Weights of a small GPT-style language model, trained from scratch on English Wikipedia.
Size: 22 layers, 3 heads of 64, MLP 512 ReGLU, 9.94M parameters.
MLP neurons of a small language model. Each row is named by its layer, matrix (down: output weights) and neuron, and shows model dimensions 0-191. Each number is 128 + 32 x the weight over its row's rms, rounded and kept within 0 to 255. Numbers have three digits each. A neuron's up and down rows have the sign that makes its largest values positive.
Before each neuron's rows, "fires before" lists the tokens most often just after its 100 highest values on Wikipedia text that the model never trained on.

fires before: "p", "ab", "m", "ated", "at", ")"
L13.down8:152152182184134160159151126123121113110126182189085113084122142123160189135107124158152113114126107081098133146113066160129151129145077054192136136134132185131135120082111207161136107153138099122159137172134140079143126138127103149093153149118167119112161132161187081152107132136051156101115103141117094140146176114134098139195149119072113136102149138120071187132088127115133117133123132138146089169135142116136111126216100120091159115109180092096135127188128132118214216150174112114150169116121155137133208123147039123119074074123156101166122118096144136128143105058089131153

fires before: "he", "k", "p", "a", "es", "b"
L4.down416:120106160075171127126140218130116125133163125156112102082119093129150103090171043129137147110147172106107147142168173108110141124181084140102079115112082141109072157085131132136091114077105156183111116138171174087194205122169134097078149167123081146117167139177096100133084096115134085136106133102131108148133129135106114095091118125123164123160081069193135144153105172217143158125113077089129135136072182171120103096087139161149114151131087109111108118145120091137137123185105169139118108114160205112177117115092143129149031111118113107174146095148152150090081153095152134138

fires before: "u", "g", "ou", "or", "ear", "an"
L7.down362:180138098097153151127081101151080167096127084116200137119128135168160150123132115125136110195081126134133088144106084180165125075147099130128114110118125133119125109161173109111125155164126121126153100125138161127151101091091150117232134145135077108163117175166147113110114139109201089071092160150116180096191136106126110112106075110121186060181079131098148175150174090151174177110114138112105138141103138133168165125084147147129087114120166104145174090117135117138139095163114163116131126099091134094182137113185070158144098071121135161214189105102114121158164138029127114165

fires before: "t", "gh", "ld", "s", "le"
L10.down108:118155157163176184087096134114098124115108192146121127133214106169146125161140168180120153196170153143122132101151158149129125090143150104152186121152107172037135149141140092135200143123135138123096108101149101163138112085143098118135108191070072078178162159168082199099099122080142134116148117140148112138143064144067151128134140161143106148129129128169162131117111090160147105131126198063108147133126147099092133087088158143169207141172127203159093098073123138112166095120174117110103122146120101100096081153144109098179127091112174163114111130130076124171146071152144140113

fires before: "n", "y", "est", "ist", "v"
L7.down209:156159142168164207130121140115108123091152141121142165142151086165114093147219127161119066160162109210047137110141088142173102088118116123118112193136106165141114098133111105104140178085126161100170120091047167133180108117157112187110113130093139086159147131141117142152141176118137088167151167122210103139154123075084151076088118089151092104183179131129144089145136192160089150152137142071107177151102117166170139141143106117152167099156109160127082116130165165148128146146095118159122137098147142201173156173133136078114175125083110136147111163155138147125108082149113173103

fires before: "ig", "p", "ul", "c", "er", "ent"
L19.down459:186123027077131106135163115152132158200124088110073114108132170142119128125109125127114097106109070132114109141118122189102072143102086101146174154158115118150104131138104090136148058109115136090154128171132138130105155135081150114129154126163112166118134101117152103153103119079110153118175125089147180100113114124155102166141132129094145141153137155135126082203080160156071137118038147183155094131137092143209150054123085144137114174091159082136086129162064117174182098095149136117090109165092138059107146166149104109087097153140094114113138101074147177164099101197121143090

fires before: "|", "\n", "-"
L13.down399:127138113139163184115114068155156145101127109063145132108154161179126123214141048114123095130138128147120150162088155160169189168106110156151114059152159166177152154086165126179136106109143152184119129145171143150155178064121181158179120140182135138130138149133146114191124129157160126078186137159125120100131153094145113144083135126115142147137079112111116112198088154178161107162123171122170104107188122141115116080102107111123194092131142125149144075123160116084150103104100120096070090101155154139143060126182141161106133111157081154109185065154083130156137143089157188159

fires before: "y", "ist", "ic", "el"
L12.down409:185142167110103136209097116091102147093104116172144141138149119167139083163141135181120085118136176160152054070171098122137120128118166095134109127153102119124090110100201135155119103074107118165138183103107123097168087100177142105084167144061116115122079121154088137126168173154119050101157121109122085188165137145098156074135113176146112170141163129080123097191189168142115108184111164157103150148129111124126166138031149145178132119135111192071161115139144103181127159118143129099134147136189083104155137074137187097080133116140162149134134150118112129128155127088128150170

fires before: "ay", "a", "an", "ac", "ot"
L4.down504:144133079113086128087095136135145161196080112107121147134160155193145155165085173188199105149161149134119120193183122122130106103158119105170167125172138130154134110058118116121148096191132133128140178134142135109105133113137108097136077124141081179139140122167140130172139119090177116112177128124126107170167075195149090145091123138136097088115135123078136152112118170185100109156200118088082195155128090158157097136108172122146076096088191138083120190184098112116119137129114126094122160128065110167231179133157117127135107103156132111127133104146093125081133107156177169168

fires before: "in", "ed", "em", "e", "et", "i"
L4.down362:149108108130139023134151105167119097151133082126128122154147153135157174137127141123126085165105110154137075127108116150151157133166120098122102179173097133141185161095165142135144121120199105098148124094162149184134066104101156114185156118073135107111078125111067197156154132135125126109100129135086203148152158137128155064168063093184114127137040173116105064059147162128139053112150111155112101157124175067138152117108108167112182075199127146140162105114162079109136142118091103107104096057144122174126130133132130149142158155125138126115128148143113139140103075105091169171

fires before: "0", "7", "st", "1", "2", "4"
L12.down214:133098145133204152208228134109162155109116104168150163185091160131072107150126102090102178125108121113103170107162160144122159110096143085129120134121053104121099128103150101146103174055092133127112109137161065104151117157121171184145115104195102067075132124133163181079145112102149095106122145094118090178077125089113150125164102142151138148092112148120129119140119089095108131171122086090125120144088166140152156188123138125147096145096117087105118054177109077134094118125126191111128200087186123140170142147162136089103147106100171103167148143174071141135150140123179111109

fires before: "il", "p", "m", "b", "ou", "er"
L4.down300:126166143164149160139118142110122139218075152147072110168141130103150076143144107170122095076161138104109094117132149188122141104131093183121113142121104194174088197142129134150122185143143206057095126110163101150106102099120124137133155143146109099176161204116072205143146084152122089110105152096131115150110166134080111052155118124123125136118142118139150165093095150192192128086137093074140140100073119136133136085075144149150135109168123108111121145105098152101136060132127197140155123167159171127174033067138145126156095162115118098143106111138163134174114144090139127113

fires before: "u", "ear", "ou", "or", "es", "an"
L4.down86:169105137130118131165170182124129093096123127146144135109181074144180119147069109113138131152086110205161139183112125221139141112171114139182139100122148179091132094135136142121062159118147168156129117155163110102178112139127110119169086165146072191160077165220173104122082084087198073115074145135121122128213150124189134109109117146138145116137135140088097102107158105131126114108084146139212105145138118106191067121131139145084112156095129100103176099155132093146115119132117155135150121102133120116112135070176112090126091075102204139138091113153119169107114137102164147139

fires before: "ay", "a", "an", "ac"
L2.down323:148123141152123131098126140117115105143086121151136112119126142166123164089103155168186095091144092103113179147196152110175110161180143138138131183186156095140100127116172050159116107125211126143106167168153137117167133106139136129173134118099080121136103105188151150162156138129184122083180138109148099132193080196134119160156119108148155107091130179089117159146152179166067117102169136073171170158113101138122159137106138138169055075149219140159047133186092157154126160135074166132138146146093118132178189121140142112139148096082113165081139081168143143123137107122137156160

fires before: "ou", "e", "le", "ew", "k"
L9.down169:142185163147113167107137102160075109074121085070102087121072171127096093095113137115098078139140120117142102100146177137127136099099093103117112120116183144128077082129131129087104113075147120136124104097182186142164101111128118166068102124134146120117130144151127126225075111110154098126188131130097141099116137102127108147114096122083118110118171073130099078099118170171129088091137112080142095154149143037133162129155107160153126158139107041134159173082091079137127155155182141139121162070106221147128086136094111098095149128104120099151099162167170131150150134170126106225

fires before: "t", "n", "c", "s", "g", " 201"
L4.down108:158155116144093148083149132123104149171138113118133173167090127177194087174133125140131140143072128180156141127158107052104107099096132079112075122129080120109129127111104085091110149136147170124136170094055127162163148133168089116119120102124106137104164136107184186118151046117103110111170141184126167116190164131121160097132109130105139121177160098138097149136143173087074159050108102097114094097130046134116079110147073126150147139158139133161101130095117147139113167102162184133150138107131094189173086105136077052183203136136124120165095129087148168125108109196177137137

fires before: "ay", "a", "an", "ac"
L4.down130:157118137148161191115096124148157120153105101152127091082096138132071127104139146165149147136170073145166146194166141134138106135099124144173120191167131142125098130158177107152142160139175090142120171123079094131160153092085137078200107105066096098147136115133143119122112126127176090140192148125098087156093164141108118151098128105157149121189120087113068193170089156133054112020116096083143142168070115094139143164100125133153089129172135109155074106168096133158142206127117192158114122170134088160186120153088120114120121133150152179126130125163183137111115126124098199158

fires before: "n", "s", "ch", " a", "an"
L11.down104:148128157126140110134166125090122183138119124082143202158115149182145073135152119061133086134116110139139102093221112105102102152111098088189111135187103079131109089144113196065129127135087164125190131120118115106090072075128112120098143150121149123164070158143095183141168119095091151087130144174166159085125119103106142075150152176135138096134210070128102077112127156098102109133153071130138109124153143073102124113062091146101167169108099140139138093158161131156153176145070168123140123096137147143126161132191111147117129152160169120115189163105185108070156140129150174082

fires before: "7", "5", "3", "4", "0", "1"
L10.down222:108158144179134192132134101121141120130082118136173154148070144161108109123131178100131134161113145119115167113154109105131175166157174138082092190115150116145112116128130101161116130117081147165111123183144126146082080164177163149104054142199093068104114094108159120146098131108141114067178143142158175148084075169103117121149113170135144116125118128109142109130125069131097154153112108135089144145029146112156090148113137088149164162140146135139106120132084070064111113133165201178084151152186138151209117108126117133173159077083092169081141137180131160173126179064174148097

fires before: "7", "9", "4", "6", "8", "2"
L9.down78:087161154148100158132109122180127090108117093147118143179128183216113125137142113102190167118139092110169174154137150161162185120129130107119135147115133092159159129052174105104150136064147139107165118096255151169067103144165106158116146100115116054123134124181154081081150107076089154067177098104125082188150137110112095102113110112093109162140137151105168114135126102117110134180154057116125126101079140189135103137104111108141150119141112084117102153143093085123127141151076109111124128154161130192208118129135105111147087091097150121106138145172109145161092144067167147130

fires before: "e", "her", "og"
L11.down88:185119132095098177104112103155091205109174170097124145129099145142145120123096069141078120197135119088142152093079101148090133132105188153142102205127169069133113103123110065064094144110180073177152087100144155115214176126106095105146084137121103107079093162113096080128123115137149111148148083096146143081106095153162091128150149107109136111141181130108108180058115129159111130082114138129131136149129091165139115121144138126122128145140136141127189145066131076153080057100103072140163159086104148135145138151127133094082172143166108145104141205110142121177108164120196149143

fires before: "ld", "t", "es", "s", "e"
L12.down258:161148166124149148098141121142178135115177127226143139096115088175109106155121086113128119138111131129144074097118074144128057135157189108095137185038101157154139094043116145105136141127151123158115104110123174150129187108089145082110053122163075128129151102123127125136161084150193110109097176091175125081134118116185188174129079075107138093182141166144202085094174104126107152133145113122101115121108142133096135073094119117143087124129080123093114117120117141126083099106161114164204145087120096127126135118156118057102083174110087179124134100111105094099094163129123114116

fires before: "|", "|---|---", "\n"
L12.down70:171146077156118130189125128129089130191126127093147125097119146150201142145168052124156102129108123166133134162187105125203117111142095144182186117097128121175193110146171149122133110116161146138154103141144152165169093157146130180171129107103146090101131160123117146150120140122180111039172190139198077155168167076122118121121113102150094166130137062123129148156059144204139106098126134075100143070157094096102166135123159146154133132129077118194107137129115178099190120108157122121113119085133186114143066113122145175121186118155099102141169092165134135174157138108118163140

fires before: "er", "ter", "c", "ic", "as"
L12.down158:124097028124148118094112090160123150146105166102123131139118138131178097144085087153114126167100140160195079140146066092121093109079122143137150135139107145175163145148111150160134074134157081114120090171190081162104112158103155207090137117204162165135116157111075118133147141122095104199074177065112149139102165116148123140121157156152119116124182147125165134096126053179098119135139106160137169085130090148140119097141137103158135187110182096173123101199127096122182151100120126101145172142130074146134126189115159127143165089099152151115113119122127194076173106147113201113

fires before: "c", "p", "le", "ce", "t", "g"
L5.down415:190113114124162123113186155104114132096082089082192135127132117148176116134129160172153167127160154149125161093201083163157135128119061028125123113097149172191168150081129108114177180125090111146126106146130117150130165127132150136161078144125160178111121151168110122127131120086181108122168154144151114169152094127071088130125127137157088102099167091137120109101158091152133059124162153128143112150134104116146105100081150080125124179176129129191115197084094125085131135170112105130187133049118147150075064160183137093117128071130189168091154131125098150142178113139081121148

fires before: " |", ".", "–", "0", "2", "1"
L10.down307:153122091147122115171171170160096090184184120161175158141122133161104093115079119119183121155102127134126147138130130137129123126165138086127085198109106128126200171079118160140150123097172110142143104199106143103138155120191121094150092144152102124119118114149155122060172155098154152077128152186097138143119137132092094108179100145151128107182098115116124109101118133106177104153110071147095116186163119094053131175099222104111177155072177167169125087126152121124000102149100175131119133123148122131164108119149101160179155104089136112174113124140137149100134196108106125109

fires before: "ear", "u", "ou", "or", "es", "oun"
L13.down484:126162089118182172128085132168165147108059134108160146094161116085136116041108105108111140141127139173164059151133138140162093103184185089145145097140121118081146176157172108120113174128145112083079108071179112105203141100195104147166091072163121146187110112173145121120143152129232114163114114104100139122096066131104171119121135125109188126162118111132117153102145114166141136144118146108143125121088125112187152180190097104178079136141136088110156115130115126103149113157107185082136117119149061098144119161121130119108113102085155132115165213127146133192105137107185150136

fires before: "ay", "a", "an", "ac"
L2.down476:160121125119128111134136165146179145110071131142112093069124104132125127131064180157091109048158119133135179154164109097177140117161130185159167180117160061131222146123135128141149150099160137107119108145122091059128086136107114117201157092117078161125121136087137134159139142094149163154147138085073145135186125191155117178184066133132111140077128158113109142170139178129133146143176121080157162069116120153148121089127118137120140061129157125176055126161084169132153110102091163128143135168101138082129142086139129131138118098107077206134154098162104161144193101152147192155